config.toml
num_hidden_layers = 12
hidden_size = 384
num_attention_heads = 3
num_key_value_heads = 3
head_dim = 128
intermediate_size = 1536
vocab_size = 8192
hidden_act = "tanh_gelu"
norm = "layernorm"
norm_place = "pre"
norm_eps = 1e-05
positions = "learned"
qk_norm = false
attn_scale = 0.0884
bias = "all"
tie_word_embeddings = true
parallel_block = false
extras = ["capped logits"]
init = "normal"
init_std_qkv = 0.0345
init_std_o = 0.0
init_std_up = 0.0345
init_std_down = 0.0
optimizer = "adamw"
learning_rate = 0.00107
beta1 = 0.9
beta2 = 0.95
weight_decay = 0.26
lr_head = 0.00649
max_grad_norm = 2.0
warmup_steps = 483
schedule = "wsd"
decay_fraction = 1.0
decay_shape = "linear"
final_lr_fraction = 0.0
batch_tokens = 65536
max_seq_len = 2048
doc_mask = true
train_tokens = 535100000
max_steps = 8165
dataset = "wikipedia_en"
MLP neurons of a small language model. Each row is named by its layer, matrix (up: input weights) and neuron, and shows model dimensions 160-255. Each number is 500 + 50 x the weight over its row's rms, rounded and kept within 0 to 999. Numbers have three digits each.
A block is one neuron, or neurons of one layer that tend to fire together. Before each block is what it responds to, as a language model described it from the Wikipedia text at the highest values.

Description: Digits inside years in biography birth/death dates, like 19'6'3 or '2'018, plus commas in place names and lists (Jharkhand, India).
L5.up51:461533494522583522454490553461520495433436583498540507541528468500540467547488558496510551529484507544497508407491481503561521458529505497490501488448493547553541615562507474445483507540539481416483566489398469359518607524641454492494468505499527472512474601520471555574485464508538432496
L5.up102:376534527490530533417562548551607451473546530527600518414546484537470503517578474592448514513479540525479519411421495588499633379517468513501531468438546606460495576556500467487529499404553430463431481536503388510532501475499390513532446552417556500504455551515386484583453544348494472411
L5.up130:477466561548543518531516466452493444487460509474538573557438514493576506480541489401568513578556426547592494491460477533471532428540431415540443444380484533464486497547582510541515563441559481394552437496476425423489553535551437459574438492468495471512547495542380481468492497473570519464
L5.up162:494443496542461491519542454451438434497516543526566520488480537518513451554576485513640546492518448550507476463420500529518497450485528435578496501466508587505506484588490467523502567461562437428579515497434413429548589571507492516502435492520528560612519533524447535528475495490561494375
L5.up177:429448517457553490523484414428504362497503475564518430522500568573521474553478503471450550496483525487502511499478511533480482492449381450591480475411478679477422555568519450572545483439533452444483496506518471467517487456536428454548492595512527515550558459477394457552434553484440539457
L5.up233:474554514516538413534434413467531476512528524498538524540458529475515460525566423541536502501474555481495496530516488547473542635499471540554570475503572620404500536626563462526518501433536430480438534527494421431563649594587515516451445511488527436573430504557520460565505508575506503491
L5.up243:430566583467534427575463467514501381456447539450464556529379507505437502458534520553516483499459439505486579498456487592588478477529491525480514591473542578487460577606561499529465570438502451442501551414467418472530601526488528504549457482491534558526462542503390500533456545506516505408
L5.up543:453453517444513538497449517497555480420438531509565539541492489543564470520533522495452438480581431465478502491458502523499554400520477515555478493420469527385538584506530476485450597467531455480426523514492442526483593584650478444484446526460550589588495517482525572509485545529541530472
L5.up711:567561479530482437538557495537502464538516447498474512444439512473559517468515503533417520506516497454520482489555437498386447465521393548619433467468670512439472456605531408463499484405473469508474418455470497485584511511483557492446517569540486519516532505489586403454460516374528486608
L5.up775:522462558454530555484398421451574391558497619467581553581476512524502499480517553565498482533426449540549447491543495605471508425508468527491518412457461545526502463513464519550452527449503519432482459570430445453485565487561514468472426536523443537639439466566539493493482451526525469446
L5.up833:455489578431516458519571476465532443485458448530429533512422577496454517463535397416434533500461472526499601492512400561484424511519455376515477471464479515448437529556542516497484507426472514526475515489494468486466516489509434466501563552555509436627495502519523461646480518369515496427
L5.up1075:526549503578489503531461481537456431522486477561589543435417511519494512502499475509500559510521464526562364539548511523462587499580520475533526533445573520504478518464426515521460526447506467484419557447518545490451571522521462506466462503540575482591494517512509567510515518527554557490
L5.up1230:493446509476538471499474542467541451521581570540438529411460566492506510490574536534584428469515389550563550474559448524503510419535483538521481613493521548533514491513494493489471535500511543433458458451520477427530538597584558562441463434512515574629505479522514540512534525504568603532
L5.up1242:503483509480532508547505459556478496464466544515548490434506541531495548528513472513458483482516442572596496497425422486458465427501411497599497537360593457445476547479481499479497493451467463451486572446472446472501488493529522600510547527516465483538493555500467545643435537413565506570
L5.up1304:430464512475481485553425413448547444574391551461505513525515493540518482485436507466385449502499428454511571493438559542528568486439404513525492524479609452524481511512490464523555474514523404427571543564487498495509465554660506517524503525430533509566529548489543523571541434520482469476
L5.up1490:518536512514634545606449481414552419481458428522478578459549579461536568442498468506486532480571486595561527549527462507431512483499464423659461476408447514437392464485484490420449539491550507447409533488541528459522514599501470513544479485559498481614512521490514495573585545485480597577

Description: The space or first token right after the opening pipe of a new row in wiki tables, mostly sports stats, squads and election results, before numbers, years or names.
L5.up98:432535537543515485532497444500609535512437495481510533548558516558550515471500448435556495490509523487489504480452508549567485444513476491515486547555393568498426453478414455454479654436574531465494552530550477435538548539528544470500419464481539516549504502493521496538515549617525515530
L5.up232:562487521550507422496442477562509586477485475534529497577516554469576552515498479485486460517471509492583533508587563540518517614517362551502487566479560436415484417483538410432522582412549428504417651498439554456525593513449428540507456512502572489513516539511528476477485522533485452582
L5.up308:477511517495520475453485423495493467495465478528494436519406568471431543574542513482510472524485522502518406470557618613536505558571505472489493530572574469549570612428503507524490512500465459484490470456485556531506604558470410416447429439536484486547453545519482508567493432572498497493
L5.up442:488569525427426414463456502497515484580485542466503525536555436505483482432535503472441566580477606538534576467451485505463499445543484536503525427539516605472518605471561487532512636431516512518466546476487464352516533517482504493458552490466525544536385478457481482529481512492476435475
L5.up602:485567488503548483435339470557494505554413529442541523585460480520538569514557496557476486525491545496577455484586570589520511465489531521452494446470450538478489476529556458528439423538502503497505475505542475360517597528501466437476439501477515499549490570564515496486463417482497498508
L5.up659:497538419515560532583504472560445451546412412460565566468400456511503525473483505508415525522524495463576500501517474480502427439519443490551475455454580480439461454526608496593488537443509496505563495504540467415539544610448502511505517511507520459636464533439596413490493550461498501543
L5.up676:409539502490500480512523497429507553569522495517478493487489496592405495575572478477520527533529539534457541396582534525396459549490399478592509501519551539451453472510445507555529516451606527477515477479551556406475569567476497543472470454529398554537466513561514424565336509507544577561
L5.up714:599531452496594440471487490588458571586546477497425457517443537519499549522524473626476568492461562568477494413545584572529523603464458504428426528566475433564474546490534514520339514456464598511533518486576553347461529575555469552447489470480503486521513497459544432573489495531496447575
L5.up789:409497491543507475357523539515444563519487506453515515600513525530459568514491570534473452483465540494483524515451558527460486524536488565473478488411481525463474572599424495577469453541432514494541637495431478458433476549513490513498499500495532504574493529466538456562514618404517461588
L5.up823:493425447581601449471444502569570481525455492488529500422518531476499478532476521545466540511505545562498541466540606585552557536441488492427481546556518495494492481523478445529529577555437486453491530519531499404546549485489438548462390486495496563549448575556470521488405492549559540563
L5.up871:464494544497526475487395517506590468514528475435489445583508510575498502564420497525438436347502427519415461462430573621480544479481495557445490497539459483519528486572502595482422535482389482525533515479490536496525572578530489452472564489382547554487441468470498538468521453587440469650
L5.up905:425532435446444527437466459568546478520426496474540477506562461538465574523501487535525484500501507539522495459542535517471526480533372546634453546469583580496473521459523435495427463565498598493494584424532495523529488519516505502499469542492544546650474409476534489519518485544535569575
L5.up1140:482536565553489489528495463501457428481478527458496507474570537455513522409435520471483585522452483561570459475461533485384423470560437468569580588405626474518511468440535409340521499377469525529488559510542521465504531512410482534365413496577494394537449508491511361581508453400523513586
L5.up1423:492559446512471497509418419491403482657441531450603518544516513535551557492445548493465577549508467535552419475541469496407450533525446597501481490429588459442400512541514472445445582499487512486511514506512560342494525577552502573461455499573447477550579501494603475479488529453515477498
L5.up1460:501470521537516581528417491407511500523440505484678568619481464555580532506531463548484537543529484539529551503485532547523516444542421480529477495552495514543461468384371499498436482519527424464515603555508463392490532429491514557461422487505536510538478491487510404470439469506520498569
L5.up1478:492477474521468503436487452522471511549494535525623531533513479530548463519521585501467483540556535439454439472426440551583480471378479528458427456459538519524477417518560483539500543509510516486554505476507529413485585553487507577462484554456472503585523472503564445461493485474566512435

Description: The first cell of a pipe-delimited wiki table row and its closing bar, often headers like Rank, No. and Date, or row numbers and years.
L7.up553:508431547506456566556516489546532501527531436525493584517470543527501467547486527532539511488566563554519461458521543589486503586524389507483421538575505566465435501484451543412539574419533486548561623495551493410567582531463477504403477450531502472556563465507443450471423496512647473540

Description: The space or first token after the opening pipe of a new Wikipedia table row, usually before a row number, year or date (| 11 |, | 2015 |, | 4 November).
L6.up167:413522473529505470443482545513598480532471447434529543440370539448461464479485576496431492477558578540568530469509571556438478459497470503417464531619533486353491556516543456484534484428518499539495492479592421409555545590430494535508515518484458515547399557430461517563428496437537532518
L6.up269:508513584493449533492489511513493465563497475498533498530461527483470488545516472450512477520595499569537565461549493643440520555475488492514589609585589618490568516582516513465536535436513491379549508491463509446537578482521486495428408493471490552518474431481390415520426545497639590475
L6.up869:497482470456479386504551484530548568545487473432571525542517516492485473549540558465429494520468570607508556449563556579509588514513404487557485545487554513515458597489455514479499539446481436416476545525475476385515514476566386549496459498470449497580461580567479454547500522533567512531
L6.up982:499481497499482491447511460496453529558520506443494518470433460576445463514520503557568556537540584543581380478538536637510587461518582561487446490547504420348503462478478506454507473564557541489454490484408515484492540585499450483401484486521552595574458492606489526536517467546542528555

Description: Prepositions and separators right before an expected place name or date, as in born in, summer of, University of, Label:.
L6.up49:461391478468494516474474497502533462526466438479516552516437497557472551515508591473513549525442460565501522486572551525514609421575501455518376433592515553455503540400440493567424490452535477488542536570401456517515545474479495559566483448537540515602466454578405526535472572580503520402
L6.up374:549511526534534542597478423514463472491557489532505592458528487590611585505449450571565538470592506616514444405438473528541495385514478470528463514482514491455524422549490459415436530522504457484673496508439483480477501487402563493510472486526574629513607549519418530442471489507486501484
L6.up594:505430517524532469496494438550601425477403445477514486575567542522612530566505511464564439489488430491529538506469455429461460440418487470495536492498529508575437520452457490527469469458465515511509616553437459476514585442534493473507420470564519533587485465527458612480480464459519436487
L6.up810:441517548526524491528439428488726465520537583470504522525520464573546614466565439568594522466521474534476483482462453496497547474497496476596432555571515523505521534441468367486528553433451457464431509516560417532580605461465524577530477449475584579617523473561451553479472549449509563477